config.toml
n_head = 12
n_kv_head = 12
vocab_size = 23762
norm_eps = 1e-05
positions = "learned"
parallel_block = false
lr = 0.00905
weight_decay = 0.019
train_tokens = 267500000
steps = 8164
MLP neurons of a small language model. Each row is named by its layer, matrix (down: output weights) and neuron, and shows model dimensions 144-207. Each number is 50 + 10 x the weight over its row's rms, rounded and kept within 0 to 99.
A block is one neuron, or neurons of one layer that tend to fire together. Before each block is what it responds to, as a language model described it from the Wikipedia text at the highest values.

Responds to: Plural nouns after quantifiers. Plural count nouns, often a final word piece, after quantifiers like various, several, two, the following, e.g. destinations, bodies, landowners.
L4.down2582:46 49 21 45 34 72 49 43 58 67 33 39 51 60 46 49 32 42 70 39 49 53 58 48 67 60 46 46 51 55 64 50 34 48 54 38 53 43 60 47 59 44 25 54 28 54 64 43 64 55 54 58 51 47 40 53 52 50 45 56 50 40 56 38
L4.down2767:48 53 56 60 59 46 66 60 49 41 52 45 42 41 62 70 30 56 50 61 44 56 45 53 54 56 45 51 46 48 47 57 74 51 44 52 45 37 41 48 51 54 54 74 29 43 61 27 41 45 67 44 45 56 39 41 56 56 60 44 55 45 51 53

Responds to: Mid-word consonant fragments. Short consonant-cluster pieces inside a word split into several tokens, often foreign names or rare words, e.g. Bil-b-ao, Cele-b-ration, Mal-m-ö.
L3.down92:56 51 51 59 52 60 34 52 53 43 51 57 52 67 55 45 33 68 41 43 41 41 56 55 58 48 68 48 54 54 60 58 47 36 40 51 52 57 38 25 43 58 51 71 48 49 42 58 63 49 52 25 47 56 55 58 54 38 56 51 55 43 60 61
L3.down264:58 40 38 56 54 60 59 49 38 56 63 49 62 49 50 57 45 40 38 63 41 48 72 57 57 57 60 51 50 49 59 36 70 54 57 45 62 67 42 54 44 45 65 54 57 55 51 52 59 39 48 45 49 59 42 54 31 49 46 38 46 30 46 55
L3.down633:31 38 41 58 62 58 52 50 48 61 52 63 55 62 49 53 56 30 32 53 61 45 47 40 65 44 59 36 66 55 45 46 59 40 62 42 47 46 54 54 30 39 59 73 36 54 41 60 52 59 55 67 46 52 33 63 51 58 47 56 45 34 64 61
L3.down648:71 61 27 44 47 55 43 52 53 40 58 42 67 48 58 48 44 61 47 56 35 57 39 47 39 51 55 49 63 49 40 50 48 53 55 45 37 52 36 37 70 57 42 59 40 46 55 53 21 44 55 42 54 48 28 51 55 33 48 52 36 43 51 43
L3.down743:57 54 43 66 38 55 42 68 64 56 41 62 57 58 28 62 33 36 43 46 83 60 55 41 52 58 62 53 59 54 61 46 50 46 62 51 49 41 72 43 55 64 47 44 49 54 32 55 57 47 31 66 48 53 41 46 49 48 56 54 52 48 50 47
L3.down1162:47 56 49 52 73 54 47 47 46 44 39 49 67 47 39 63 55 51 52 50 52 44 52 58 42 45 47 39 30 47 51 50 56 67 48 54 57 41 63 39 22 53 52 58 49 50 31 52 62 62 46 36 33 47 67 47 60 65 52 49 56 56 57 54
L3.down1404:54 38 50 57 43 44 51 43 45 60 38 55 61 52 55 52 58 56 49 48 46 46 62 59 57 53 51 36 55 55 55 32 38 52 18 50 51 46 55 61 51 50 32 52 30 61 42 47 41 52 36 49 63 65 42 55 65 43 50 49 37 47 60 48
L3.down2401:45 37 50 47 32 35 57 47 24 49 53 46 62 61 51 56 60 62 47 35 54 53 58 63 71 43 39 51 50 40 44 34 37 57 44 60 52 55 50 62 41 49 50 58 51 54 43 62 64 59 46 54 50 39 40 51 47 36 45 57 51 40 59 37

Responds to: Date day before year. The day number or space right after a month name in full dates, just before the year (April 13, 1954; March 8; November 2023).
L4.down65:48 62 52 45 41 43 37 38 50 69 48 48 47 64 59 58 54 39 60 53 51 62 53 56 58 61 51 61 35 70 33 44 40 51 34 57 52 42 52 48 50 50 64 56 63 41 63 44 71 55 31 22 51 65 34 44 34 46 56 52 38 52 49 43
L4.down177:43 51 56 49 46 33 49 34 54 43 47 45 38 55 43 54 48 43 52 67 44 36 71 34 45 55 62 35 48 52 51 50 43 55 51 42 61 58 42 48 55 55 69 54 41 48 60 54 59 39 42 52 36 62 49 34 33 43 64 64 29 52 27 62

Responds to: Table header separators. Pipe separators opening or splitting header rows of Wikipedia stats/list tables, as in | Club | Season and | Title | Year; sometimes list commas.
L3.down206:24 41 48 49 64 48 55 58 53 42 56 67 48 31 64 42 54 47 33 42 56 40 42 55 66 37 55 50 72 29 61 42 62 52 36 51 54 39 61 30 39 52 48 53 37 52 41 45 63 40 43 54 37 59 30 72 71 45 43 50 48 44 54 62
L3.down400:46 37 46 61 45 37 42 48 63 41 49 47 50 48 51 58 51 57 62 53 57 47 42 57 62 47 58 47 61 54 29 41 48 58 36 55 64 39 36 53 51 45 44 56 55 46 60 68 46 65 45 46 49 64 51 56 53 46 53 43 42 57 58 69
L3.down626:52 58 51 69 58 54 54 55 48 34 40 49 62 49 52 51 63 34 46 63 46 51 34 57 57 59 39 51 47 43 66 43 45 36 33 41 45 59 47 45 33 62 32 44 59 59 41 65 81 26 57 50 44 32 53 39 38 54 40 38 51 56 51 63
L3.down1366:52 45 42 56 47 75 56 61 49 41 37 58 43 51 69 62 60 50 66 45 37 40 45 51 55 52 48 22 25 49 53 43 57 48 50 58 48 58 52 70 39 65 44 70 50 64 38 44 49 43 36 53 63 53 60 47 58 51 34 65 66 59 54 56
L3.down1632:36 50 41 47 63 46 30 39 56 45 57 50 56 44 42 54 35 54 47 44 33 51 44 57 46 34 40 60 52 39 41 40 55 59 46 64 41 49 53 65 40 46 51 63 45 56 55 42 55 46 51 54 39 51 64 36 54 38 40 43 52 73 50 43
L3.down2104:53 40 59 51 44 51 58 44 46 61 51 52 40 50 51 61 44 57 45 46 44 48 57 44 44 51 59 46 39 45 50 49 36 51 43 40 36 58 34 33 48 32 60 49 27 58 56 37 64 62 73 61 55 38 48 52 75 49 33 66 38 67 70 62
L3.down2705:39 49 43 63 33 48 43 48 44 58 63 67 31 40 55 61 60 41 55 58 52 54 42 43 52 52 25 53 36 48 43 39 47 65 47 51 48 42 50 44 55 53 58 34 12 49 58 63 52 63 61 50 64 48 53 36 61 52 57 40 50 33 59 54
L3.down2820:42 51 38 64 53 71 43 53 67 46 37 48 41 55 54 63 44 56 61 42 43 40 44 61 56 56 47 55 49 56 45 43 67 56 43 49 53 49 44 59 28 45 54 47 33 70 37 56 31 56 37 54 66 50 42 52 54 56 24 56 48 57 57 48

Responds to: Post-subject verb slot. Fires on the word right after a sentence's subject noun or pronoun, mostly was/were/been or adverbs like also, later, eventually, before the predicate.
L3.down74:51 62 64 57 56 43 50 33 54 37 70 65 53 36 33 52 46 48 46 60 52 53 36 69 53 54 58 33 63 41 54 59 43 49 52 59 48 43 60 58 56 51 59 60 37 33 68 57 43 46 53 57 51 70 30 37 54 69 42 41 76 45 60 48
L3.down421:43 53 54 54 56 65 59 49 49 47 52 65 60 53 40 42 62 60 42 69 57 55 53 50 52 37 33 43 54 47 42 41 54 54 62 32 40 55 41 57 51 52 33 45 59 65 57 29 51 53 46 55 51 60 49 41 43 48 55 56 58 52 49 40
L3.down1015:40 47 54 60 55 69 66 54 47 70 70 50 57 42 61 43 47 48 39 45 86 57 53 68 49 40 48 55 37 49 53 36 48 62 59 53 51 68 38 52 58 39 54 56 48 43 54 63 54 46 29 44 51 40 33 37 50 52 45 53 43 55 36 43
L3.down1028:52 52 52 48 41 59 50 49 42 32 45 35 63 37 53 53 43 53 41 26 59 57 47 50 58 55 58 37 45 49 62 56 35 48 43 57 53 48 47 54 56 54 49 44 42 23 54 45 36 58 42 53 42 55 60 30 54 48 54 53 53 38 65 34
L3.down1236:47 51 57 35 57 74 49 50 52 62 53 45 64 44 53 59 40 56 62 44 35 47 32 66 65 64 49 40 52 50 67 56 58 62 44 40 34 72 49 55 57 48 38 42 62 46 65 37 57 44 29 40 55 46 41 40 75 53 52 57 38 56 53 48
L3.down2213:52 52 52 55 55 55 42 47 32 41 51 49 66 53 50 51 56 65 57 36 62 50 62 40 63 61 56 37 49 52 49 50 53 55 46 66 51 44 38 35 59 53 39 45 47 49 46 57 46 39 60 36 52 53 53 47 50 41 48 45 53 57 71 47
L3.down2392:53 47 56 66 34 50 53 64 70 49 39 59 45 55 43 43 35 67 28 49 42 36 62 48 62 56 45 44 44 39 42 40 40 61 69 47 56 59 43 61 66 40 47 52 34 61 59 56 49 52 50 44 53 25 54 29 60 63 41 65 46 55 30 34
L3.down2980:73 59 52 53 45 69 66 56 50 57 56 35 48 57 48 50 55 57 51 41 71 55 54 50 59 51 45 44 51 37 46 49 39 51 54 50 43 54 53 43 68 46 40 60 59 47 63 51 47 61 67 77 62 43 56 52 49 50 55 71 46 49 46 41

Responds to: Mid-word single consonants. Single-letter consonant tokens inside rare proper names split into pieces, such as Jør-g-ensen, Whit-g-ift, Pan-A-f-rican, Amitab-h.
L2.down1876:38 54 63 50 51 50 58 35 48 80 54 57 61 45 37 57 52 54 57 50 46 61 52 52 47 49 39 65 56 68 58 55 58 59 66 55 49 33 56 65 61 63 41 43 50 48 58 40 49 46 59 50 45 58 36 38 64 54 49 37 60 42 40 59
L2.down1941:34 45 49 57 35 53 54 59 32 40 49 68 57 56 44 43 40 44 61 74 49 34 48 53 44 48 58 40 43 48 41 52 58 59 60 54 72 47 41 64 48 53 42 60 50 46 36 51 40 66 48 46 41 56 52 36 46 65 30 49 56 16 62 54
L2.down2199:42 47 48 61 48 46 42 55 36 43 38 48 61 48 44 50 47 36 52 52 46 46 47 63 59 43 64 47 52 64 42 59 50 45 66 66 46 57 35 35 47 53 53 64 40 59 35 34 41 43 36 45 58 57 48 41 62 48 42 56 38 55 59 52
L2.down2732:45 38 57 55 54 53 50 49 49 48 30 66 57 48 28 57 53 41 72 46 55 50 70 49 37 54 58 46 43 50 58 60 39 46 70 61 56 35 49 59 58 55 40 69 32 52 28 50 51 41 49 44 46 60 50 42 57 53 35 44 54 47 56 42

Responds to: Function words inside titles. Articles and small function words (the, 's, to, and) inside titles of songs, films, books or shows, like "Those Were the Days" or "Heal the Pain"; also final digits of years.
L3.down816:37 55 55 39 50 41 42 51 62 35 50 56 55 50 45 45 47 39 52 50 42 36 53 50 40 49 53 33 46 45 54 59 46 57 51 40 49 42 48 58 41 54 47 62 44 44 53 47 48 51 55 39 40 56 38 45 37 37 49 28 54 52 31 58
L3.down1153:41 63 34 47 59 46 54 56 35 47 59 51 62 61 42 39 66 59 47 62 68 57 44 43 58 42 43 29 48 55 46 55 38 40 50 56 55 70 66 58 58 45 55 58 55 57 51 42 34 59 51 69 40 74 53 53 50 52 63 55 60 47 37 51
L3.down1845:51 29 38 54 58 60 62 30 47 39 66 42 37 58 56 59 45 48 49 52 39 59 27 44 49 58 40 69 54 49 69 55 67 56 59 67 52 52 50 58 42 39 54 41 58 49 64 54 26 33 51 54 47 66 46 63 33 55 40 62 40 56 49 49
L3.down1938:47 60 52 45 48 38 74 32 49 72 52 49 51 48 46 44 45 68 66 30 51 49 55 61 70 45 44 64 48 56 57 38 46 42 62 58 46 52 44 58 41 58 45 35 66 54 37 28 27 59 34 55 40 54 54 39 46 59 58 43 37 37 45 52
L3.down2012:45 47 37 48 54 46 43 44 50 51 46 56 42 58 42 39 57 51 55 50 62 56 58 54 45 43 47 41 48 32 46 43 57 44 48 58 47 50 60 58 47 44 47 41 42 34 48 63 43 49 38 46 48 48 24 33 59 62 46 59 45 56 59 54
L3.down2760:51 48 43 51 57 42 54 47 50 51 56 58 51 45 43 49 51 43 59 60 46 58 48 52 54 70 44 70 59 46 56 49 66 68 38 48 51 44 63 49 54 53 39 39 45 71 40 52 29 44 35 54 55 55 40 51 26 43 44 60 43 67 40 64
L3.down2797:52 52 62 43 48 66 35 44 58 59 44 50 58 42 59 55 41 55 52 46 46 41 53 44 46 32 30 46 46 45 67 48 41 58 53 50 43 44 33 42 62 44 51 41 55 47 41 58 43 61 45 45 60 70 50 46 34 45 43 49 55 47 57 58
L3.down3021:58 35 41 50 50 64 57 53 60 42 66 47 51 61 40 51 48 42 53 48 53 51 64 43 51 46 33 39 53 43 67 51 48 54 43 41 48 51 52 45 44 47 33 50 41 66 52 65 46 53 55 58 35 48 44 47 49 56 58 41 41 63 61 61

Responds to: Passive past participles. Past participles right after a form of "be" in passive clauses, such as was appointed, are owned, been reported, are known.
L2.down5:33 56 55 47 57 45 52 51 52 48 43 68 62 56 36 40 38 53 30 37 50 34 50 56 61 62 44 42 34 60 55 43 46 58 35 53 60 67 54 54 63 45 48 70 52 41 47 59 40 51 54 58 45 56 53 48 47 64 58 51 59 44 57 50
L2.down12:47 47 73 30 54 44 52 34 67 55 44 55 65 41 56 47 47 38 57 44 45 34 63 69 43 56 44 56 54 23 46 41 51 66 54 62 58 40 46 63 46 41 52 44 35 80 59 41 42 49 38 33 62 56 66 36 35 51 43 46 62 39 66 55
L2.down1200:47 75 42 45 52 44 68 36 54 58 52 34 60 50 52 47 47 30 27 35 56 63 58 27 45 41 55 48 54 60 39 57 41 59 43 51 52 61 42 60 74 35 53 38 68 43 47 62 44 50 33 53 50 67 74 49 55 43 69 43 55 44 54 61
L2.down2524:41 52 37 42 64 49 37 45 45 55 54 48 69 39 67 48 52 72 53 49 52 52 55 64 48 42 62 46 68 55 44 53 63 54 51 59 33 35 35 33 65 54 50 59 39 47 42 52 68 43 63 72 66 60 35 50 59 35 42 40 75 58 65 59

Responds to: Verb after subject phrase. Fires on the main verb or auxiliary right after a long noun-phrase subject, mostly was, is, were, or a following not/be, e.g. "the series is", "the team was", "attendances were not".
L2.down254:61 26 37 60 51 34 58 60 64 46 59 56 54 42 54 47 46 41 50 43 60 60 48 49 49 46 41 58 58 56 61 50 47 56 45 67 50 50 58 51 58 42 74 49 35 38 56 61 62 44 52 48 55 49 36 48 43 48 58 61 54 40 51 49
L2.down1010:46 62 55 47 50 58 48 44 48 52 43 45 52 76 37 37 55 51 33 59 54 55 58 50 45 43 52 37 53 38 32 51 45 65 48 55 30 73 59 61 63 52 59 56 58 49 58 34 52 55 53 34 70 64 34 57 61 59 46 48 44 54 40 49
L2.down1204:40 48 63 58 53 42 50 46 35 39 47 36 48 55 54 34 31 30 43 63 45 51 48 45 43 51 48 57 53 30 33 51 47 55 68 57 50 52 55 59 61 45 72 51 29 50 42 65 62 56 45 47 55 52 59 60 58 56 56 51 40 55 40 59
L2.down2092:34 42 35 70 41 35 54 44 59 36 52 44 53 47 45 32 43 38 47 46 52 35 54 43 63 42 35 67 59 43 49 59 47 41 64 48 48 50 55 50 51 56 75 49 26 59 39 52 64 71 56 50 51 43 34 33 48 59 50 58 49 57 47 47

Responds to: Space before date numbers. The space token after a month name, just before a day or year digit (December 20, November 1985); also after vol., The, or Act before numbers.
L2.down1194:65 64 36 44 43 47 60 41 41 55 75 51 72 58 44 39 59 50 55 63 37 42 59 52 47 60 48 57 17 53 41 62 41 50 58 53 54 55 57 49 48 52 65 47 39 50 33 51 52 47 54 53 45 55 43 59 41 56 44 61 34 54 37 72
L2.down1372:70 42 35 51 40 60 58 56 58 44 34 59 54 47 41 62 54 46 43 52 69 39 44 49 64 48 53 45 53 50 53 53 37 52 46 44 57 38 68 40 48 59 43 51 48 55 41 45 65 51 48 55 51 37 34 60 47 37 50 58 43 36 43 58
L2.down1373:47 38 53 45 43 54 52 38 37 50 55 56 66 54 60 51 44 41 50 44 69 38 57 44 62 68 58 41 39 40 57 49 49 56 47 50 48 41 51 52 50 45 61 55 63 61 64 50 58 63 60 42 51 44 51 34 40 32 51 52 34 50 43 40
L2.down2517:59 38 40 35 51 62 72 39 41 52 51 35 51 44 30 56 36 28 44 49 67 43 59 38 57 54 56 46 47 58 60 57 43 52 47 52 46 46 44 60 56 42 59 42 39 61 49 61 55 44 60 44 38 49 47 49 49 35 56 51 35 57 47 61

Responds to: Table header separators. Pipe or semicolon delimiters between column names in Wikipedia table header rows, e.g. after GF, Votes or Site, plus semicolons in infobox lists.
L2.down53:45 40 40 45 69 65 49 53 39 39 65 53 55 46 67 49 56 60 58 41 30 52 40 52 71 51 49 57 42 50 58 40 44 39 62 20 52 56 57 44 43 58 43 47 20 59 58 50 46 60 36 66 46 36 47 43 59 52 39 50 59 59 59 68
L2.down919:58 69 61 56 51 42 43 38 79 35 53 52 35 34 50 68 37 73 29 38 55 34 40 45 52 57 54 51 44 42 65 27 59 52 52 36 62 38 47 67 40 29 40 44 32 75 48 61 29 57 36 49 57 43 37 67 45 47 57 57 46 45 61 43
L2.down1107:47 60 59 54 39 66 48 46 50 56 74 45 55 41 38 52 48 52 50 54 30 51 62 49 54 62 50 53 37 60 64 44 66 61 55 43 71 52 44 61 42 45 47 74 43 42 42 53 46 45 41 35 42 64 55 33 51 41 55 54 53 69 47 59
L2.down2474:44 57 48 48 52 50 40 42 49 41 56 42 60 22 48 56 58 59 43 47 41 30 37 69 47 44 50 46 42 57 55 39 55 53 60 27 54 50 38 51 39 40 58 41 40 48 39 69 52 61 51 61 52 44 38 71 56 60 61 59 50 77 56 46

Responds to: Date-slot anticipation. Tokens right before a date or number in time phrases, like the space after "On April" or "in December", and "of" in "week of", "Round of".
L3.down14:52 66 47 72 39 42 39 67 54 66 56 40 64 51 62 34 60 47 53 46 68 40 40 37 63 55 47 47 35 48 39 38 25 46 50 60 53 47 38 50 45 47 38 58 67 49 42 59 44 44 63 61 57 49 39 50 53 53 54 49 59 33 49 47
L3.down436:66 54 46 45 53 61 78 54 35 48 49 46 47 25 40 48 52 74 53 58 51 46 37 45 35 38 51 50 42 54 44 50 45 51 42 48 56 54 59 70 48 48 59 42 44 61 50 50 49 58 42 64 39 51 45 50 48 47 38 57 49 56 44 60
L3.down793:51 47 60 54 48 49 45 51 36 39 40 44 41 52 76 56 46 48 27 59 48 49 41 54 65 55 56 49 35 56 48 53 64 49 51 69 38 59 41 46 68 33 45 41 64 58 52 44 39 56 45 59 42 49 37 51 60 41 40 52 36 46 63 45
L3.down1218:54 49 55 45 46 49 53 56 59 57 57 39 66 35 46 66 40 36 53 66 64 40 46 71 73 67 50 66 43 59 47 52 41 42 45 51 54 30 45 60 45 58 63 59 55 46 56 43 51 50 38 44 63 45 44 43 44 42 71 49 61 56 34 42
L3.down1335:58 52 50 63 63 38 35 37 52 66 59 52 61 58 54 48 54 54 58 60 47 53 49 66 33 56 38 46 35 40 55 49 50 36 43 48 45 49 32 42 55 64 40 63 47 47 43 65 49 63 59 60 45 35 46 65 49 58 45 51 58 59 56 66
L3.down1669:52 49 37 47 56 64 55 48 43 64 38 46 34 47 56 43 62 44 32 51 65 56 55 58 48 47 67 60 46 47 51 56 56 38 63 37 42 60 46 66 37 49 34 47 65 48 46 54 63 46 48 47 51 33 44 52 40 31 57 61 50 69 54 57
L3.down1785:56 57 63 52 37 49 31 51 38 55 35 63 55 53 55 52 41 64 43 66 46 58 44 65 53 37 59 61 65 61 51 53 53 38 38 61 49 29 49 51 67 59 48 45 38 43 48 57 41 65 37 35 50 53 66 42 47 43 58 46 29 31 35 56
L3.down2222:40 51 52 54 57 56 61 73 52 46 56 55 51 56 48 43 50 57 45 57 57 44 41 48 56 40 75 55 62 56 48 55 57 55 50 45 44 57 52 53 35 53 36 41 43 57 43 47 62 51 35 32 42 37 36 46 37 58 61 39 40 54 58 54

Responds to: Verb after auxiliary. Main verbs or past participles right after an auxiliary or plural subject, mostly passives like were reported, were put, can be viewed, also both.
L3.down50:48 59 38 55 31 41 45 49 45 54 49 47 53 59 47 48 45 51 53 46 45 50 69 43 56 58 37 50 62 39 40 48 45 66 67 78 60 36 61 62 61 57 54 50 36 51 64 48 63 51 45 52 43 48 52 54 52 58 61 47 37 52 62 46
L3.down1270:38 52 56 54 52 58 45 37 63 69 43 40 45 45 41 36 47 54 29 51 33 30 67 38 63 54 55 59 51 44 65 51 50 54 46 51 58 37 51 63 67 35 61 51 46 56 53 36 45 48 32 39 59 42 51 42 46 62 54 44 41 48 59 45
L3.down1436:59 42 51 47 40 52 49 54 40 60 36 51 64 65 52 51 48 48 75 47 50 65 55 67 47 38 45 42 48 36 52 42 26 34 54 53 44 55 30 51 40 30 53 52 57 53 57 57 38 77 39 47 40 43 38 49 42 51 65 52 59 49 46 53
L3.down1539:43 53 45 51 47 49 52 57 36 68 42 49 59 33 45 44 58 46 42 32 51 32 60 50 60 73 45 53 57 63 50 39 50 51 62 69 63 60 28 62 72 51 74 60 40 56 45 31 48 42 45 43 53 52 51 56 40 45 62 40 44 57 59 52
L3.down1700:43 63 34 64 37 40 46 36 54 64 22 57 50 49 49 38 45 43 50 54 28 43 45 62 56 54 36 47 64 52 56 46 47 67 55 61 48 52 33 51 50 62 73 53 45 25 49 37 47 58 45 48 53 69 63 59 46 45 61 43 50 61 53 50
L3.down1822:36 63 60 55 40 50 48 40 51 48 55 55 47 66 40 48 64 54 52 60 46 47 57 46 37 55 43 63 29 56 38 60 45 63 64 36 38 35 69 54 57 55 49 55 43 71 45 49 35 50 42 61 35 61 46 45 61 60 42 53 58 53 40 47
L3.down2599:59 52 37 60 38 67 35 50 75 44 33 44 58 48 48 54 52 53 44 47 51 59 65 18 45 54 44 50 37 50 50 54 51 65 32 39 56 45 59 36 44 49 48 51 56 41 55 57 61 69 63 62 51 49 51 37 47 45 53 65 26 41 49 43
L3.down3010:37 49 53 64 39 59 48 41 50 50 49 40 52 41 55 50 59 45 51 42 57 31 67 39 64 55 39 59 40 47 60 48 50 48 53 60 66 53 66 48 51 36 58 57 66 48 54 41 60 66 55 29 55 55 28 62 45 47 58 52 42 37 45 43

Responds to: After-person-name boundary. Token right after a full personal name ends, usually a comma, and, parenthesis or semicolon, as in "Mao Zedong," "Devarajan and" "Agostini (".
L4.down1350:61 47 62 42 37 46 40 33 36 29 52 39 57 43 40 53 36 54 55 57 40 63 54 62 62 42 48 41 51 77 56 39 66 37 48 65 50 66 52 49 42 51 43 45 67 41 50 56 44 46 54 49 60 49 64 47 53 58 55 57 47 52 37 52
L4.down2463:56 37 40 42 44 46 46 28 42 47 41 52 44 40 43 52 33 47 38 68 45 52 49 39 59 44 36 45 46 78 59 39 61 43 42 54 47 54 57 43 48 45 37 39 40 38 51 48 57 63 67 37 45 41 59 46 47 75 47 42 50 54 31 68

Responds to: Word after copular verb. Adverbs or the copula itself right after a subject and was, is, were, are, such as was eventually, is not, were then, it was.
L4.down386:59 70 28 73 37 48 45 51 59 70 50 43 61 52 44 11 34 47 38 49 38 45 68 43 45 64 42 57 33 37 29 46 33 43 57 54 46 43 36 46 58 53 43 65 51 44 62 51 60 70 59 72 49 51 56 49 42 64 60 49 53 40 54 55
L4.down1832:53 41 47 47 57 57 71 52 49 38 46 38 43 61 60 22 45 38 39 41 40 43 53 50 56 45 44 54 33 35 46 71 48 47 46 29 47 55 34 50 50 58 62 50 40 40 55 47 47 52 52 44 52 46 57 65 39 39 55 38 54 37 49 40

Responds to: Table header row cells. Pipe separators, blank cells and column names inside the header row of Wikipedia markdown tables, e.g. | Peak chart positions |  |, Div, Total |.
L4.down965:52 59 55 63 50 55 57 43 67 38 63 52 62 58 55 64 38 47 60 41 61 34 37 45 44 51 51 46 55 34 70 45 42 59 33 60 45 49 42 51 51 42 42 38 32 59 60 67 49 45 38 57 51 52 48 20 52 47 52 61 46 64 60 45
L4.down2259:50 49 39 63 52 34 65 59 52 28 56 47 55 67 64 69 53 40 52 46 43 38 46 68 58 46 55 49 44 45 68 51 46 51 45 42 39 59 44 57 56 50 52 43 38 71 34 59 44 58 25 63 35 55 53 36 49 33 63 58 44 47 41 44

Responds to: Words inside capitalized titles. Function words and other short words in the middle of capitalized titles and names, e.g. In My Arms, Listen Without Prejudice, The End of the Road.
L2.down154:49 45 49 52 59 48 71 36 58 60 54 52 47 57 38 55 53 46 43 39 43 53 54 47 58 59 49 69 40 69 61 51 51 58 67 48 63 71 50 45 59 54 47 39 52 72 36 52 31 38 44 52 45 66 39 42 39 53 61 57 33 36 46 71
L2.down943:55 46 32 52 58 49 62 59 47 61 46 52 46 47 60 55 40 43 45 40 53 71 52 47 59 33 44 56 51 59 64 65 67 57 54 37 47 52 47 48 61 48 51 58 35 48 47 63 25 55 31 54 49 51 56 55 53 67 33 42 47 56 48 63
L2.down1642:64 46 25 47 50 68 65 51 42 56 48 46 20 52 47 49 49 51 53 34 55 56 44 38 48 49 60 69 38 58 52 60 43 57 46 48 41 40 27 40 50 48 52 38 46 54 57 51 48 58 38 43 49 63 56 48 24 60 52 68 41 46 54 49
L2.down2350:39 35 46 59 52 53 57 51 50 53 40 38 58 56 33 43 56 43 64 41 58 54 54 71 52 44 48 51 34 59 58 51 61 26 61 70 53 48 49 27 39 51 70 43 39 52 30 69 40 33 48 62 61 68 32 45 25 46 59 63 33 35 53 54

Responds to: Conjunction after named entity. The word "and" (sometimes to, or, at) right after a person's name or noun phrase, joining two names, e.g. Sandoval and Roback, Stone and Prime.
L3.down684:60 48 67 59 53 37 42 38 48 48 55 66 51 52 52 46 51 58 48 50 53 57 47 42 49 41 35 62 55 59 36 32 66 50 68 48 55 52 38 37 44 46 58 53 62 33 43 51 59 50 43 56 48 44 40 32 49 44 40 70 54 47 43 48
L3.down893:53 68 55 58 63 69 44 56 47 48 50 46 47 40 42 45 57 53 57 58 41 39 43 33 45 51 65 50 35 47 46 61 55 45 27 63 54 66 51 28 53 60 39 56 52 46 49 49 59 40 50 46 47 40 53 50 66 42 50 60 51 46 42 44
L3.down988:40 43 55 47 31 45 48 41 64 46 52 41 49 50 64 49 54 70 43 61 65 45 65 62 58 64 32 28 63 57 41 47 69 47 44 42 51 39 42 48 37 67 51 34 41 44 44 37 66 56 56 54 32 48 47 58 52 63 65 34 57 40 52 49
L3.down1159:60 69 50 54 47 48 50 41 39 44 48 48 53 68 55 46 48 57 46 61 35 48 63 45 57 46 51 57 49 40 44 45 40 55 57 53 51 47 69 56 51 37 61 47 23 36 37 49 52 70 31 45 51 71 52 48 63 66 39 28 62 51 42 68
L3.down1695:60 61 49 62 33 60 48 35 39 46 59 41 69 62 30 45 36 46 53 47 54 39 62 62 47 47 41 61 34 30 72 45 39 44 44 29 48 55 55 43 44 54 44 29 58 63 44 59 42 43 40 40 41 41 30 56 52 57 64 58 55 35 30 58
L3.down1760:61 34 48 47 38 41 66 49 45 58 52 55 46 42 48 66 58 72 48 52 55 48 48 59 50 46 45 58 69 48 62 49 55 54 51 45 54 27 67 61 55 51 49 43 56 56 64 60 30 58 33 54 62 54 57 38 41 64 53 53 52 46 38 55
L3.down1801:43 39 44 46 58 48 50 56 49 44 52 51 43 43 54 57 44 58 53 47 50 45 59 44 58 43 53 39 52 45 38 61 52 30 64 48 54 43 52 54 46 61 68 63 70 34 52 60 53 45 40 53 54 52 28 39 38 50 41 64 50 67 44 40
L3.down2929:51 32 69 55 37 53 57 67 41 59 66 52 42 47 59 42 37 45 64 65 59 58 43 45 62 50 27 52 60 66 49 31 52 59 61 54 46 78 71 49 59 44 52 60 40 48 61 35 61 60 53 77 65 62 41 46 49 57 53 59 52 46 54 44

Responds to: Mid-title function words. Function words and small words inside multi-word titles of albums, songs, films and books, such as the, of, Without, also colons in times.
L4.down289:42 32 34 52 59 54 54 54 50 57 60 57 56 53 59 52 32 56 55 39 47 58 53 61 42 48 41 47 46 57 49 31 57 60 59 46 45 53 47 28 51 56 49 58 23 56 50 50 45 51 69 59 57 67 38 54 35 59 51 48 41 46 52 63
L4.down2802:51 50 35 45 66 51 44 54 60 47 58 39 47 41 55 39 59 33 56 38 40 44 50 69 54 31 48 63 56 51 51 54 40 72 47 60 39 58 51 46 52 57 51 53 31 70 38 67 52 51 46 56 64 55 31 45 47 59 53 40 44 55 52 56

Responds to: Word-internal fragment pieces. Short letter pieces in the middle of a word split into fragments, mostly foreign names and places in tables or lists, such as Ul-f, Kir-ch-mann, Rå-s-unda, Har-m-ony.
L4.down333:51 51 52 45 33 37 36 41 58 38 56 58 54 38 58 52 42 36 50 43 45 45 53 49 31 41 35 51 49 47 52 45 62 50 33 59 49 44 46 63 54 61 59 55 63 38 45 39 48 42 49 40 55 61 56 52 66 50 80 51 50 19 69 36
L4.down2742:51 40 67 57 50 56 55 36 47 44 36 60 53 48 55 49 45 56 61 43 42 37 51 48 70 64 46 46 41 61 49 43 49 49 75 50 50 37 66 45 36 67 51 51 33 45 41 51 32 43 44 50 42 55 58 49 53 49 54 60 59 32 70 51